Part of a small language model's weights.
Size: 8 layers, width 160, 2 heads of 64, MLP 448 SwiGLU, vocabulary 636, 2.58M parameters.
MLP neurons of a small language model. Each row is named by its layer, matrix (gate and up: input weights) and neuron, and shows model dimensions 0-159. Each number is 128 + 32 x the weight over its row's rms, rounded and kept within 0 to 255. Numbers have three digits each. A neuron's up and down rows have the sign that makes its largest values positive.
A block is one neuron, or neurons of one layer that tend to fire together. After each block is what it responds to, as a language model described it from the Wikipedia text at the highest values.

L5.gate35:047136153186164069063095115120155161113129154171119142106111168153164086111187156121123091091141123128138130141109091110114147181175093128111152156068123066055138124096177136175116184122120096142116076112106086172136101128152135132085137095119173106160111151108149102117130078162103169099104132105121110096123177159200159113107139139107149099113138099146118217106096106100088148103160167153157148159156142173062146158075131155142109172106121087094177157098124133169158130176078169
L5.up35:157072066121168193148144127166134114190128156104144078133134089145136138100137140174088148158123165090144140179224141175117170131117139112147190124141104143114144066119111058155105169130078131140125124080127123114122094098147138130149161130090090079133133166104091130119145120160144215071110120119135159138132143084154110136077119193102172158095082119120119168109149157057089092137155167101147158137161171146084115124170095198106106098141153146155112161179147120135174129145066175
L5.gate40:155095120129163139169166082092165123132145159088144157149124158098170098167145124089096076095106118142175080114135122090083135141113151137142104141141068096126110130148163062092072140099115127080192130073134123173128112166141109116138134158160126130137100137058109054086144119088153139064170121156114197143103162128156177118125210122090147185125146064108180116142121093109095100148118139114107126118160103115154098119106147134059049194157129146141140150092168136146072194100161120
L5.up40:117149146231105165135091125197084125127130174118122067074164124131160107162095125079061150156120167145154154154116100114173098151030166159136145106152085168099123132136144158142131098169124101089143101119132152120063143123161060127094145090097146198106136105136127117111132167151106143095127155072097090098099158099122204140186115137110071152102123133146117138148128152123151147137157104113077120109112114123052108118132131096104150135088156189208138152174114117108146153159151176
L5.gate63:145083114088134135108103105075127158226138084113087133095157128166146120148115112159065174123147130117128124057125115114117132120149140166080164135131078137152090131114155153196111140138123137146131061086144105141168183071102149102120105092131125170140090103113075107106161087072116110114124139105093153146141107094161142103101178160170105098033074109095091114141148217121143157096109092107157115138117121091168081127140111104112106095150079176095060089146160133179113077137169133
L5.up63:138108201120149139088113103166105104118095109124130079155127172193138091124127088100185096087116117146091159125155122151141129121174106123159147149089152111150110129123164110151221177088117141214129123112133137088088121179123119138146127164146123175106181120105136128154075124134146101081105078154213141224138124109192126140111087140084127128202066087118059138094157170158126121093128114161134110159148141171096104161121189133124103135111126176148140096191136081158131113132102146
L5.gate96:097128148153168152135136125151206163112091158095076098145122108135119096110114121108108129151132136135174161119109083137089143094162102113195129178044098136119136172065187076130196180089127116144089124072117115168159149113108123155176093137120185127138210140146098095092114115102128146094117079116102143141130120101145180118163151126122176133116118075154124191071110144115097169127133199087171145085164191108114115139121089131063086181123111102112104093154107109158154090097169157
L5.up96:116115157092125133079120169143147098093132079095100085134131185112138104094135142161159089128078153175097124192131060167163180160120146119138134102171130069109128109062222166096109112170060095187149118118119171091116118175132117099054157107117156128178058095114131123080120137171107126112108122168119150105131087046159125116107118168159112079130164131158140124128153154178126112154155097138172140117145070159139092088088143169158135097150148156122087140147181123135083082113142153
L5.gate109:135149126147126168094113125097156182139172112111100131126079117210160133111162208112140149155159166119169110130128129091158166164096157131177130127136092133108081080131126196137123105157089095098108080144095118137154109112141097138062063120152135141102115175101123106150099155085163079180112121121053140210149125154112142051125085102142081105112140139133111099129076073076133111067077079147139146140104194118113064122138122119132127128117101148202098119184141140103125076134103160
L5.up109:095082122111075085127093167108110134165117163190093196158117160104129145140106094125145107170093112115182077162066123161123119138120144113101140159096139186131117139103132140086127134136106137064134102140167180182107104133116093133095151125126149169085112140151139066182139142117158180082113064092104121118096075090121092132150091162126013066081131128119139134163106084108162113152163077134109096128110154103175141095130090107117101118173172070133141128159186115086144065120128170
L5.gate160:160132153099114179127170109119149141145100105121123115133129147166128131142133158069137192095125130126107089135144125119188124138112196103193113115163076106090129196173186109112098057185090109073115153115125140167087115143134089134112100188109161082130128168142135099086102151151130083134133157091125139182099190140163140139105101176198128098107102135118119114141141148084140124100164142190129120099149107095117139124208128094164029197139169133112122132141171156100211104145096111
L5.up160:093117128084177061174111076194120144073140183151066114144086157141158119146121144139121150051135115136109142124132067112153129098118089137136107141146147104113139195142176103140137169095135091121104161127154111173159175088131148095152089150101122135083173162093087092122114136099159106086130120147114143124098151173117176099107148174137101157076168127120143189149077155094117132148127040142137124132164116125084117117121120133099085132049106151064089139104174207116197080094145149
L5.gate198:135158151155137103162135125163158182118160147079090139152125134090148180099115134136103141105124127110153096073116114100122141093077140140099158163178056151173093130154197067116091151136146128161108103118083134113152148108143148156030148121124138180109147100115130090085136162119199110148111084172113128180094144082135156128118151146170110066126098070082132163147132157070158109173135060180103116156077113143122111113066219114089146131087123177122163146106113158130130125120067165
L5.up198:126128103184139191151130124129147177135116128121148176130175183073138106161148137121187185139066121082097132100145133101132111117103072153162103068132106187107114073134115138132062083135115186064098107120107129161150101136069193099107141078096155155156170159144156118161077205154115131137085084131126072094188152133189147108144202156136132114111114080104099146195110168138108136115092116139158158145117178135104102102131113193104117119122118072111126150129145095128156083121155111
L5.gate220:158133095107074074109149115075164122159108237129084171085171125201162101132115118105178126083141090135121126134152098134135142123131174153137120094154172063118117079139113170088152089142151155081115138118152127122115158158142096155096206095076056128144131139089120153107180089121119111137161104072115203084132174132139190154091092132133126085153118062143193151114122123133108146104120159170097103156079125187142098136139136066127120106098105115167150094180141110127156135147119119
L5.up220:146126161247151183152128138142071163134131101138134167128150160157132083163190126154148151132148170115162136124062086135141140142117115152098149158195156094177132133102181078097134112123151144136103097132110123132160129121163123117094140118124157088173138179154088075095145100134126127173104120112072105151144133100047166100099134173130187149121163075139137088140104129106140103111107162131147158150105140201140135092131156064207115149117141149150169192138087062163133144192085130
L5.gate224:118171169155097120168074123107132162114174129117081102137207067135128185145077119138128125078147125173142125153151134127129148131151124163143169138119102159142160045128117142156118122102140126087093128090094150087125164162125114111094159080056243137150140129127119065151137148150141168186101155081124091169153179095106102085136159143093089083121088065127104093109180095130096139158136101175107170161126144124135141112150085095138184105185138148126187112104085107149156132139068124
L5.up224:136099125036161098109109108177128133134149127024113111113107112137134145109106120117107128126128148119118119134071150149069119146114121148139104187153122117145119160115161082181127083110048123069142099132071109119183159157135139121118084078196170070109151085134112079142163129113114108156159095159128164184146138143153105189095094142146065137099141087087105141085143152091133149149168167136099149135096081180095142119148126077129155129116136199147111143148120147193137131171037097
L5.gate295:156066096168150119140141120193141081147166100152160100102117142141111109091168110128168049059150155218131129152085087079152126128146104095136186136097110120127118132109166149148146137131131138090087119093133130137162110123093128120158132089121133173132144082119156175145077162106124089152155128111117087066140120118148197113116152133177204103156099114148077102206069150142097106130157105187102117104100117152178159130176111148170130132141146201154117113138157123185180107147065085
L5.up295:145117113128110131156115182115053176131182159157128110169112131115148123099101120194140071095157159104196147128123085092069146167179097171144132141169164083122152068174116127095117110158091076117164125105124092115184167118107124124110126111118160091111110087064103178122154127111087148120115079091138109089158137128139137100173189098082156122112081155142127127130158160060076118092186151134141111128097146131144115158131154127094098170214151159182137186075167112169074115114150115
L5.gate300:130095105140105162083078090073135118173146119074139089091121211142091135151139119147135208096125136149085071108141122117115095130162061156134167163161211136167164123161160174087137141136086076184121098115180126125161106131091182189142136190122161084139132129123131111166100171035093097126165174204107094135119103130136130129156162153133156136102141126128121149107131084098117149164131126142125135102156117112165125151107105150108151090209110179091146082145128193132129124115158127
L5.up300:139110128140124180085200119085143136030140143086127155129155187176090087162163114104087163095093138137139131089161073182150182144122141167170075147113157108126147163100153136067176135116092129191170121086145144110102159193104100094107087137149153196144120176170123144129116130146122110106124180131141163154102112127123074131112138169138157104134105053102137136094162176129082128175169088094133168110177143065112147099081111143106110097165099188116120147090142090146126141110087135
L5.gate342:157138179133112119143134120141174150103141139117061098149101137112186099100102145125136114113133112150113146084189144121212072072112153171131094130130137105123138204118178146160123188160137125129123157061142138124134117154165166146100118096044127139138106172082121100121076092140141162118111136174099144114157163147120191078107134168077139142087155098154134160109166156166071196098093091153065118109179178139114084121174157116164124068148118122180114102174128084085164105144180124
L5.up342:128131138116180205113127173133106113173129098157095119130123159132132110121146125098115203136126158084126137124068079131126073076192138098145108165146133052077165091188132129101120123119112128101175120127139129165117139127140167155111146149182148110182132107105171047142134114041145147104146091139143154098076082102078159134118170055102150106185132075148169100078164191140110138134183141106166126112105099086080149071143096141138099092152164178121115123099122149158163111154108145
L5.gate352:162141154124116122127130136157168113108157157111089153189147133151188148122098070123130186145123143065188132155133111198157149171088110111114134143148058159182149100174165170127102181108155054137066175116120158170090125119066074166098112143129102140148092089130099136123104134103102143144206112114092078080123182167111156103136109122093151160131160116107095124129078070109168161106170100195173114087106094156111163168091140120133143077120131136149112151136097120157104132067167098
L5.up352:173101133173114121103095104114113078196172132165072133126163145101205108131113085128112151128075158099236125168109100099120134162105128127083092177169116135117134095180149043109111156116162076179094124131145124091141148130138084099109156101140109196145159159138107122183157162172134125138139115110155115110145160141102189148159143166163108118133161099078102087107170121164133206111124113079124090153174148124067139162108155140126170099151126084149119130078120139121158111164173190
L5.gate397:096156126061140135088104091141170148137140140116137180149144080142185150160104143092145109075097149106083148128099146117116106086149116121132144152091112141150133164142117159091130181066092143127033095105097026136158110125076092123130161123088103147138162150075106145121063130158155134133125125081101131129151091145165126150139182140118137092104114073141122150140190167111109133076152116117150106172154134176127144139112085117117163109077093157175141202100008141095100105160135096
L5.up397:084193087139100147148140191205164179140142112166165178159090154155158134124145129131102207126105071127111103170113173104145077090084156117105114152105146105157170077083139159133101166139081065138149137147138158086130100141162107129189148149139138099100117100068114155100133103068098161087125114145128118175094149107113127117145216125099107183136147131189123196124081108111111169109135148107117064128159112111140134143092156146164086164081125101120123143099151058128108082154116165
L5.gate402:186136136082129112168137177175125162150138112100150117131129188135124157170070129140158146122132121118111103134088116142084122133144121162098180075152065115088119107142191101208099167109149133137118196103129134072091123139135115125129100106176150130132170132182117117094093101055108136110103138101152107196153177086128168176148151112070121139129140067134197137106145096101175198121125196102104101207103126144137090148117160181121166115119179137170136157122148156130075095086128170
L5.up402:083143140130204085170093155125142094092151108137158105126165147104168146155126138144148048158096150143166127160119151130086126162127089124112130121124187108124203088115131083153092119123040090158143132127046171128112092139055129108089142142036119142150178128132122077095138168153134180076143122121118160093153151116134156109175191141087099156125074145127140158085162114123064105090166148158082139100080154121195117099113150126146134090088150104155109155171137134113166093122150144
L5.gate444:134145110128190107147127087174113157102134118122049172129092075123191114119155114148180144140082093160177113092143118114104126051140087165192112154101093171089134174168183141165147105126153113117189142054140151087097113160146130135142105166156102171159104139089142098148149110118184091157188159121105133108162158105129208106113212144164112132130143124135091141191092131093131121143101127161167200141105180185118161100148139098161146141091181163112131124161111134169137128140116123
L5.up444:133130189149129104135135133124080089147127115179102148098137111158182142120153156186115119114120105121195178122130107124143126123148117094127089126110136134077137115174156172176104135139158087157155120129158075135124127170199061063121070076134092123086084089156126133129114125139120152121121142146099185131125205121149155106179151111177172147117118151118074140093095094070115132042126109134075179143122161128176139154098185080114135101169229098128110174134142069152101176159130118
Latinate prefix fragments. Word pieces that start or continue a Latinate prefix before the verb stem, such as the re in received or released, c in described, t in introduced or extended.

L2.gate165:171099154096143151120094141116142116169134089154105181144122150106124124161141185096124117164152116136150140194143142165093108111114125109157057215095140133112163117095186146137143075159100077060103170165076131090094169101118120087124175115120101086146100065171109149136030149147116208077120159044151150103112144122090160124161108109076181087048128090094118148093140162150158134136162134116108171164140134133132092127102148103145110126131161166122132111144148177151125115119103085
L2.up165:097117100131153120096139143106195176137089196132141123173087103166108102134134176098163132119086129125145124176108133085125115090096170084134097054123127133061201175150111161114093075138157127097118109116129094108119096084109131154149110135129088136090179100079125114135115091148109145155152185141186161085053131149106131148157117179126117143152107110073197118153066179161103113135168095112116134127121135054135082134158103178162064117134097048105152147119156145151177160166115153
Forms of "be". Forms of "be" used as auxiliaries or copulas, mainly "was" after he/a subject and "been" split as be+en; also stray word-piece fragments such as "is" in dissatisfied.

L5.gate6:156166156151153119137092142135168174138144091165205123109177178100073089130141095128127143131170101152181153149107132139126146123101096107196112155145124148157072085170124132119133149090086072122125107100117064157134089117174100112108133077089124111079070174059158163133127078155125117162071142054133096123097152131016142134101117161155171134116183193119119123119145133164138131126119104145172107108161174145160108163101167080105142129169083128088075110087127117104149132151156153
L5.up6:146151079085134111120164146121106132163140087063068119101143167137129123138152133163137130076097159152159039147137149145114098172129153154099131143113164129104079177099076013122123157202122126131126085083125091155149154148140122169129180130083115142137068204156076116155131147151109090129151120061124173085133130166102100147135062203135169154139105132092061120164163121116139138141115112136182113119098110119067142085156148125167135158134150106126112103174103155094170148128122094
L5.gate34:115138112092157110099094144115130206175110074142162135113106141103126088157130176149126154113087092167168092153090090162076084124059113114098128160107165092137129170110105120109165103166155172148134150156075135190091180124139163119130135144150105121103126070154160135114140131083083179100162131124089096104136110156138106079100070159112086122116152181137209183091168072091093167100153142087148127127082161184081157133108101118165097185128093089094136117177150081092123084142116156
L5.up34:130134148110099099176101147145171166134157134137143167134092149121145163121090080136135056136093105152133160110175122133055199128129162118141137118144121093111117134119061148147094164126137127151176134108110106141134121161083142081145124142177187074159129097151109199097120065187086119116121163137182144131078130153139110104165062180156112142160124117110103193156140119179176152072078100173105160105049086140110133106147133032143100170083125132155124164169146151101109098128135081
L5.gate36:110145162147092166137107167085151119106161119161196186099122155037115098143086094129115220136116035124133137151151080121157114131101163104063073128118142166187152133170129119123144153133161160159145155189076080148130158125157128123144122106161129181122147094133091076081121091122154185097147110114179083121080088097168145142103105119150125086154128132148097139115166105138143085147096118131072127113143125095094154126131120085189122124182187193104127110141145053124157138134143111
L5.up36:112109096123101157157129091101150076072118174144153138145155126088066178106097186150146152145117217160086153141099149148127091140128130113127189060090078121142097115167051150145147129169159152065090082134132113145142103092122132092169145121126097146131127172116103136099134123196168078155133112123160163101116132146114149106149077078130191172127158095159062113107107127116113161197041074182156160132081130118059124130123087171155123150145115128121114099108138102122105094090127109
L5.gate90:112125090118106079115136131137167130152123098111179112106149189157178082182111156091089177054150116147079145172136104120167139132093160121126093109075156137138155140119163102141127077155118104126111143133135097165083107128106103181150135052090173071188098130146064161155129058170092181161077122161186104155105147128169177102150080117168093095118090129151161107137145113137091125163101106152115098136072150081176100095157110095059105122153122147131118093124128076156152060132124093
L5.up90:135093127110134118104119160137104169103156164139137193179100191070129114106092109138129119098091163099080105152150138091124137169096136145121167106153159165167118034124125168103164173131117182116113162146181081107161085082126153151083139180168126122155139119132112112063158069129150160097132089215149180155129097207127156119170143141118101114115132093133099122112146091086114116098141098065095130132143130132098120114152152155179096134106175219100051136122076145119134083105131139
L5.gate127:111148111103140088139082150078113120142143117145118139115143113119066104097149135107123128155184176072100119124179068113097158143065128106110122114110100153157044152174164076128116100140084147038146150105089103123117152136114108093124130079126187108088089165186108129097108136100094170075136185167119100122114172160071120139107108134140162131167142131151199149131097141117110039111084143117082111097118127132150074117144152077124150162175179190100148135107135070109070143175136106
L5.up127:168173182121168192182130180101135138159103116122132114106096143159172151152135094152127180126146154122146101139102129100144159200105133079124075097146129155129143154184163119094152150165127157087078110083154172087155123096109100119136153150106140120119141115079182181119045124147105206159099174087154157140148077122167079123162090112152135114125118116165147168101087136114152096129075143108186059134114104169108076144153171147131122084142192188082160158098133125069087110111115132
L5.gate260:129160124073193141146106147137124185076169138135128096154103072119153129152138118161188154099168161091123114158163105092106182051084135151123132089151121112087119128138101160113097124144103020130126124143099119150116141087170071127126135095150114122123084131134154153128076124099213171141110136114169098194116145109138103179122141111084137137089178127080143116112137142123051150084167164168069162149111202144142080129105131188053155100167132156130110130134175125136106169122114140
L5.up260:149168109129086112120074121150128116091180051141087138192123137115149125177095110145152087111125161188095159132092080147097171152139139178060116116086090126058137132170092134185202143125174103118154104119159118127139148134120172124122114092101119126141121160098181157141143142142185110107098061160111159154141139166099109122074158112119161089116129162095097116136095102126129189111099102070193131141128162164213117182146099143138137194098101128122124148120165100060157119097080088
L5.gate261:103155171025124150061102174141186057129169132145083126142099117157109137118092090107119093132139118137158177133132097116141113185156133148133091224161178138113171155136147058131167161085101162087125128110137154160154113160177112148033129181163136111128135133111131080115104140102130155196184136151175103085120109123119149176115125131135138110121150097126145107143164107196102130141224112119117127129138104170150091141156088107146069121103135081167115152122170087118128135117103114
L5.up261:126113162117165172142154138106150153161123142178153065196144152099145114172088121109095121123113139202083073156142140132126119136092112190109089117135161174161085114078190088146164079189148156107127130091177061106143155102130106151160150130175108132089128146179111102167112199157150155084115116065169061116183145107121163130168112162162121096160122113106158088152154149153119117138157132088161170128134116117095131110149199168132052157145153103106126127187123101121126134054144146
L5.gate268:100127164069149109104159051121165125134068152151099056132140192102054134078127096148101112144095143103141155102144153150090081194081201117150112148108188121102137126187132135102139191148115150114121124120132162109167124087131106096094127096111129116155131135084148070124157157161148120113078089118101134157054138135107146093097161183133190172125106142204157134115120203140105158100121135117102146143113115117155097156103161141113091144203159124162138213145126074137120114112144136
L5.up268:128088128064173123110176127155118161107135070138187169088086137134156143102123134097168092145089175125131135160201066119101143118092124207169104117106127128161069084146139118119197109129105141080191136121127113085080122170152117158142171138117156078136090162117095171177104135168164116121151174101151140129182140139171078112088077070135120114099198118117131118080146077109162102114148135184149140140144082123145064130109152170121133069120094176135122136171119151111195122111144092
L5.gate274:095174173106087126167187117127195112130148100131157078147105179154118117182122145133148106111175153129202125133125127134082104109114113153112103148111186123169131154087136144152166134099100148150139145113146108140118159112150141173138193158146141098138124169112163092154157161092112156178111174110150127086135184170148142173129169148078161121115091119158154131047118193106078083135129104116080099166096120151125061096191173101169035134124143167156035156140130101117164113153120105
L5.up274:111173120127186111168139142108179218138119050179117131132102086085134113135088119085091145097129129155110193201124198079155088148085108148122081125130120097150128170071125158131164074102098153162158096097176129118149091132063166092121132144140112112138081139092155150131107117054172158148129138095191143148088126129124168175113121176108161095097091137090132090114112154149134113170188091145116137126113130149177112117166204136105114117091120106116065101151114104133143105158160083
L5.gate297:150130107095114137113101105136156143145070114176149139115175103138152107075098041151130151146114113146142104120168084127130042080169085103178101171116112095135136120125116143137074113148125124139123095144108149071123165062134082062058156188110106139143057170076150138147112090110145088081137130083100140111155149127137204079122157165111100182121136096103130157091125130086141152173113144133098123105154128110132151161071147157139116099104139131195101124106154154055151107126215162
L5.up297:065111142142157150099149159125152102150115148119137105102183107079149111131204122114186083101123119112165168152203178143127141129136125094129066153150178155130108130103087163151120114153119170150149195111088089102130100128153079074123109124142092128185084090060106121135135079117135134176076120124124089152107178127102124202186121199105105182103082175137174136132145127102170116076170097143112119111080108183135113136099137083140142155120086152133134123172068116073151121198124122
L5.gate317:096132099174173128143081175127155107099156127183133141145135124174121137207230107180072135053121141153104152168151071121148134138091142172128135136158103145141153179098129128084127189132095143114141131171124115133141181141171115116140130121110136116120106170181127127175071165046136153180108144128165151155130143182119126174019078171083123126105090088140134116131171079134170149150145126094084138153154134174126162120181147139145121176150131184125151102142130107090124092124102121
L5.up317:108095165146164113116122119120188127129157067139090128127107121108143082182108193141146126140117117121100131152174164110149118113103151125097127115154160096125180086131128176108125068139157103081112065160166099117182108169167153149198100097182067113093097115091136104127146035165156122140141106152118097159121187164113130100193167174116147170144184148092190118152113142145119120103153106143139178123119130104132108153164108188151095093091125099104089168146164087139176145159094031
L5.gate347:079147119070143145103208130110108143120138117136112122153090175152110139146164153165148168099145147168085156119221140092096115123090157171211127137151185145132139167147132116106162098084123135084178120120184116124161165140129110113123146138144138100165064203130167078123127131063119135115126102141123144173138113129110168095113152139103136118078110090184126103099073140079089130069137166171127126136151109160102092067142179182113147198165121168155105212116119162116127108167093109
L5.up347:107115119150118074089145120079142140165150143114092114107121181088109068146145119149099113051076129102136180159114126160154106138111056194102134144124232139143096090155140080065157108197120086150144162088155135101157156110184144149125113091116127044147110133119061129088078128073110186132104165144126125088126135104159157157117088165147155177151139100136109119118113156103119110096134132089143159137181116149096134065200168123139156200138136131125170143139161118112136116118177115
L5.gate375:190158158079144124122127107158130157054149148170105132200078117145114093124112102131167119149148097127147177111111162072175163130086143087168153121068211106171099188100130081094122087117130118123089083098078110136135094138118138115163104128135093135159137169143055112188104162113079133108186127105130119161128093198114147128105137095215108098124060143117101117136115151135129105163056090115086124103076140150121144113112131127160124178145150131064125132085090140147172145177124114
L5.up375:164140147118194113126099166140158123146116063107106187143127148149120092095190128147142120099178144113075099186098124138116132077118222130106105143114146090145118181137058108143140140090124171180076159147131134184133121095153169085113178104135173078094093135082128153098062142138130167161179138114121133157112168170164136186161120154137200153095094076108121110126072111163124076092152119133156151104132075215124160136109119166106140139134186110142114122090158143168127137117118089
L5.gate414:122124094110113141065115107126130131106132144075104174176101114171114135151154132060142136101133152188093114181154121114176112106137087128100147130149118125067135104157177080119173202160164097121140169115074104073142131082123107159085124144106102064130113175140120118151179106083176149141127110111118114136080161066115184107149103201153075126158121091118126173159079162114160117116128128079138145127133099082132120150154095057145163071073142121117082175061163098078180163114125107
L5.up414:183178171095117166122129130116094172158115077143129125110080063107123143070115122122093140086196148116146163165160096094082122175103099137116167157114159078119075091069152121084196115090095150133114137065141056130168168149104106142163144143118093126108101133146106135159155126103101085101086100119017078146147138135132099110113150110078156149141073146137159107099062120092138132126140149150165190138140127132123074113151138130112151108134097118153093152207140094146168166167178135
L5.gate426:155151115118109079106134134148137120088154154155121089145094166131096128134142095088166103119134145138129148129150110132154153126103118129135077065090113194155119126096093124170097175078170146129119077144087148079050122060128093098140141102104128177081148167180132148182134164088137106115073147117111120149142127068170144178155104123191157096096082181194115149091117089074172091126124142145093156152090180149125079103214126093097127079176099060096129139087139147107165143101150125
L5.up426:105150144102122059160162090139120139117087120117142114172101130105135193123148139192163086144089131101192088181169088111184163125189105144123135131120186151087108146106148172113175085129105178100173075151129097087096107090115056127109127176118092077094138102095161093148146119178166129109137140167112177190136152138120128138197155150125121132119171197100152129073118107107159098147110127106156143096124164110074127100137162151085093075136166102136147143074197141065149139134139102
L5.gate439:152167168161146107122040069111155144177142088151115112123152135127150125155114150121112117108144110098174124172182139139128099113108099047127120151135120090074133132116138211129097080130120128114105128086155073186122107114123123093091092141165136129128106130094144107216130182117110133135110153084090091115181175128147129147130128182053140146044128147077135149174115085060160090103137148178102127112136122142118125185138137083109136122095175135177110167191132141097170141082113193
L5.up439:096131147135049122158100166051159092111123093174125128147110134159120082111156147081155109145088154161117194182168088088187136118156128038123103208146100131146140100051171146124135139138128114111111056152145103144126098089177130150098133111088154151161117047132105129112132108162082130142095145093141114074142140144122136186134152181153123157110152153114144163118107149156070125139153125130122086127183089147151158189194159070131118120136177167142136090163137139123140173170150154
Verb tense endings. Fires on the tense-marking part of a verb after its subject: past endings like remain-ed, bec-ame, and auxiliaries was, had, has been.

L2.gate118:146124076135123110133187173087136125100172121115037177110133158205133180115122163161095124109146157097096142115136160125139074141171118102184138146110106149136158081121161142106168103139124132095145124134121085126195112178109123148114069104090143125136107153108109149192164096148172066134112182177075124119097133124119151078164085085129170116063108183107176158146097115110177110076192045108173075156095135162118165143085137115103111133095100137120128140130110180169145138100108118
L2.up118:118085138112139107174108127147077162116176142053092141115154083192105110173101126151110140128105177069133158117100131144122127143178171103154132150128107145127148138182164053176132140136133195111159105142147174146134153177119103132123127085184078106115057122079116118106166123079169109086166119125052119144084167104113148136118097126068111150131104165098098161111117114066195081152207094148116145131118085130124115140105123128102121134155156183210120141154165114109137115071093175
Mid-word word fragments. Short middle pieces of words split after a single first letter, like B-ot-h, G-ib-raltar, me-et, and al starting along, all, Album.

L3.gate292:149156124119142122151083167159124102127168117166177154151129121119105098174144131059150133078118132131147151160185128086125114175128143112152097112176116086100154178129136118116168096158151094109116137112166106171141143048141133099109115073159133112085117063049185142146101118121136135120145141148094112138082223140163141118135101211163100112115112163111157141060133134105071102143041093060127092149072100120125129128187122130116078142129128090046149105090130090115173122152107134
L3.up292:131144163157159151145133100143118150147143103182131137103134152106141043122089083138202169161165142106154105150159079033097091122138118082159125122085154130129064143169117154153131084129118123201129121177157109122063186159172143152108120151139122115113073094185126075169124084117095170183144109135120134101134092169104159112181117147167067112145104140158112190169053127122136087119078073117158147132082097141092100138133179073130061103111135132115131107111138172115126130130147113
L3.gate295:156146130155111125135101123105131126156125158103120105160104150104184145133110134129130096116115110104184120172149065098145133155149149189169120109163138106045063111062071141135184145160075118129116081123118056073125206102079158148125120125127150130187093130169134146136166164107152132119087131143065130094117142155204138168081133156132122097126107123067113104112120041114146112166079114106129121157128105066120111146129139165119121053160128138068062160092159141088120125094166088
L3.up295:158111052102086162199109133133055162126154060178213135116165164107081121141118121171152111130170119117097184116161131170143125145163177103124130159152135142121138146146115117131108098142155178080089166114154103203106098148176122097063095104092153113140153111124136148080135093176131135074113074143142160093084155127131110140136111099152154145130093148101111151141152118083052097116123041086090086132165140098156115079147137133093118146124087144133133180122161071143090184108130095
L3.gate308:099137134113103139115118173129164079107148177169133131173162155130172156137071104189125149175109140130090150085109146060154146122099143095163166109106082041127126094084077126161086107191144115120090169137124081158126072113154077107153125119096165159155122045092106148177145085160104068074151098103132062160085144174084128109105096102107107103092076098149130173177113157156137122161155081155133142157112108158125143072115101085097115116172131156161174121131125131104105108161094098
L3.up308:125179154150124123119105165169126119099179104129083110156107136111096101101075134145140092152169096178153100159133171124138161105135164171187158127112130120094055086100132126092119138134100149117132184159112084134159100063096146179107165160159143158139140106156145130164114115144106135104099107103086205128100161114143146139157089139119076197107129104116134150102107172142103160132165113135140109087086096098115112157130168117064136066167228182096060201066107167111122103128170084
L3.gate423:151092112133132153139099105145157137176150045123131132111137072056151083127103161154135166149127117177129113117163189059143195168107119081098103143114156132123104177090152147123180094140086120078115140105132111163127135119118105097127131190152090172190119151118143149175159131071105146146129122091081098157024131130139144134110121074106190114100115119129193132130085166144127148122150116108116114123125178103070090125177136141157120149103091103082115055164199112096120103172181118
L3.up423:084152133127169117114134163120137117106175125144129085139156055136121104160125160118105139175122124120120185168129126066115143130097069168185054113113149178094080109112064104124092115154109168139160142095111127143049139132106144137120183195070093120108061111130096178155105069146124124184168136136139141154134154068169112130174105053088132134122084122135121095132097095079165048091145112087164132104115106123111086088141103125110099082077158152104076090144145157152118143156161113
Copula and linking verbs. Linking verbs after a subject that introduce a predicate, mostly is, was, are, became/become, been and the adverb also, as in "he became a member".

L3.gate131:166134164058187111164148107092125136147170123201102104179090128136128075153093132078128144122186106156082123117176127155139116134108104099107171167147068119170133158115188109116124103188118134135121150145149128163109074144159142129109061117103131151088103079156128105131054092124185168087169122082086117132118137152110061103133148129144093133101162211092120147108123141126140058152165108087124097167082127168144133120202169135094157134169125094128146174114127163100054140104125093
L3.up131:163125129116165124147113178074127119120212173138103113130061106117105160166116090119113122138089155066128156138167096159159138161136096139175136152182043153090079093132163194126123147127133196140091130185119174146175139119133141171110115106178216111161092147117093112097154107153148107140049093099098136166151135092128150099094130051092136174105153135158136174100137132175151121119143091088150124097140151128115152172105126106167127115189113117081139114165112090098090119080080138
L3.gate232:145137196144143163100162146151125170161150111089146109135125120144126112113161070166075124140135165095083099134193068169144136097117125161166116075189163138171197096059143123183161129121142151160102129139169184109105127212107154183130149083141108144117203158112143130126119107131140216076151101142109106123141122115121138107190108078171121147152112144200118161136178112096138111134133101148143143071178121117154103127126118127124145092078126097154127092210142103095070129123103091
L3.up232:085145124122140128186165061170157116108088163136179078083185099196116142089167142113062181149101099078083121113147140094124124105141088099134149148153102176096153099107163157128152140209181137124118143100119120164111124132161156119091122144135127126123122118135137085111125160137083072184192167069016112123105133134161077134192115109140142140131130084124180143139173208121124181109148101114128109128102140125130132091130150145118146152126168139098149171128152083147095122198083116
L3.gate239:125101128146165091086140136061147156112136166146099119092150171130155147124179148137095127147139144067098143033065101101096080142116107074179141126098117146128148150104114065103131123097173161147101105091149098147118145133107056129156088112180124124078095085100110117108136107121128084180157068165035087153153072156094131126110112145121167170074109058128114128144114104172100128160132107114054111066119132071165140139112129115133182102123071163147114083108149135176154141117150115
L3.up239:064104154125131069126076141173139099110134074114132091114117163134127145148161092103099095181106149071154104110139095129138152144199147173135107132119087120117175127153086137108107130179128130112097143083150070165091095090164131137090162127145163155174125135041116094101142103157118047111199134140154148183109168119154157108087199094158184169175087112121093128097156183068149116100168175102165134143192157121132174165144137124121114097148169118095092071129159148115143109161130134
L3.gate416:106163061128158085117075178118150160150141144100112170105134104073169082123125127192096119146105165128146127133102132132134169112142103067076109132134171155165114183103115102153136127125107110094121173084106115080138134053129105125119139108168161078211077124189133139070121112114125070159094149120106128161149163159157130147156133163087174125154088114103144177187156116102172086131106069149117072113158151134141168104118202127128185165094118186181113126144105078118168140110079162
L3.up416:136121117122130128148143107171166143125122126124136155119196109157127112147086141060128129165134156133088126113158141110167108139080145035132197128076133078158101194073160098077157090176088134144160136123102118116129112134080137121170146101147062092122084124119106124150099107060160222126091085107150147155149125105102136137190154108113086147085120128171146104102134180131085061135133191137102150083126118119160080112137127140068127178075142161162183137135172135099101098150062148
Mid-word subword fragments. Short subword pieces inside a split word, often after its first letters or prefix, such as el in development, re in received or record, and in husband.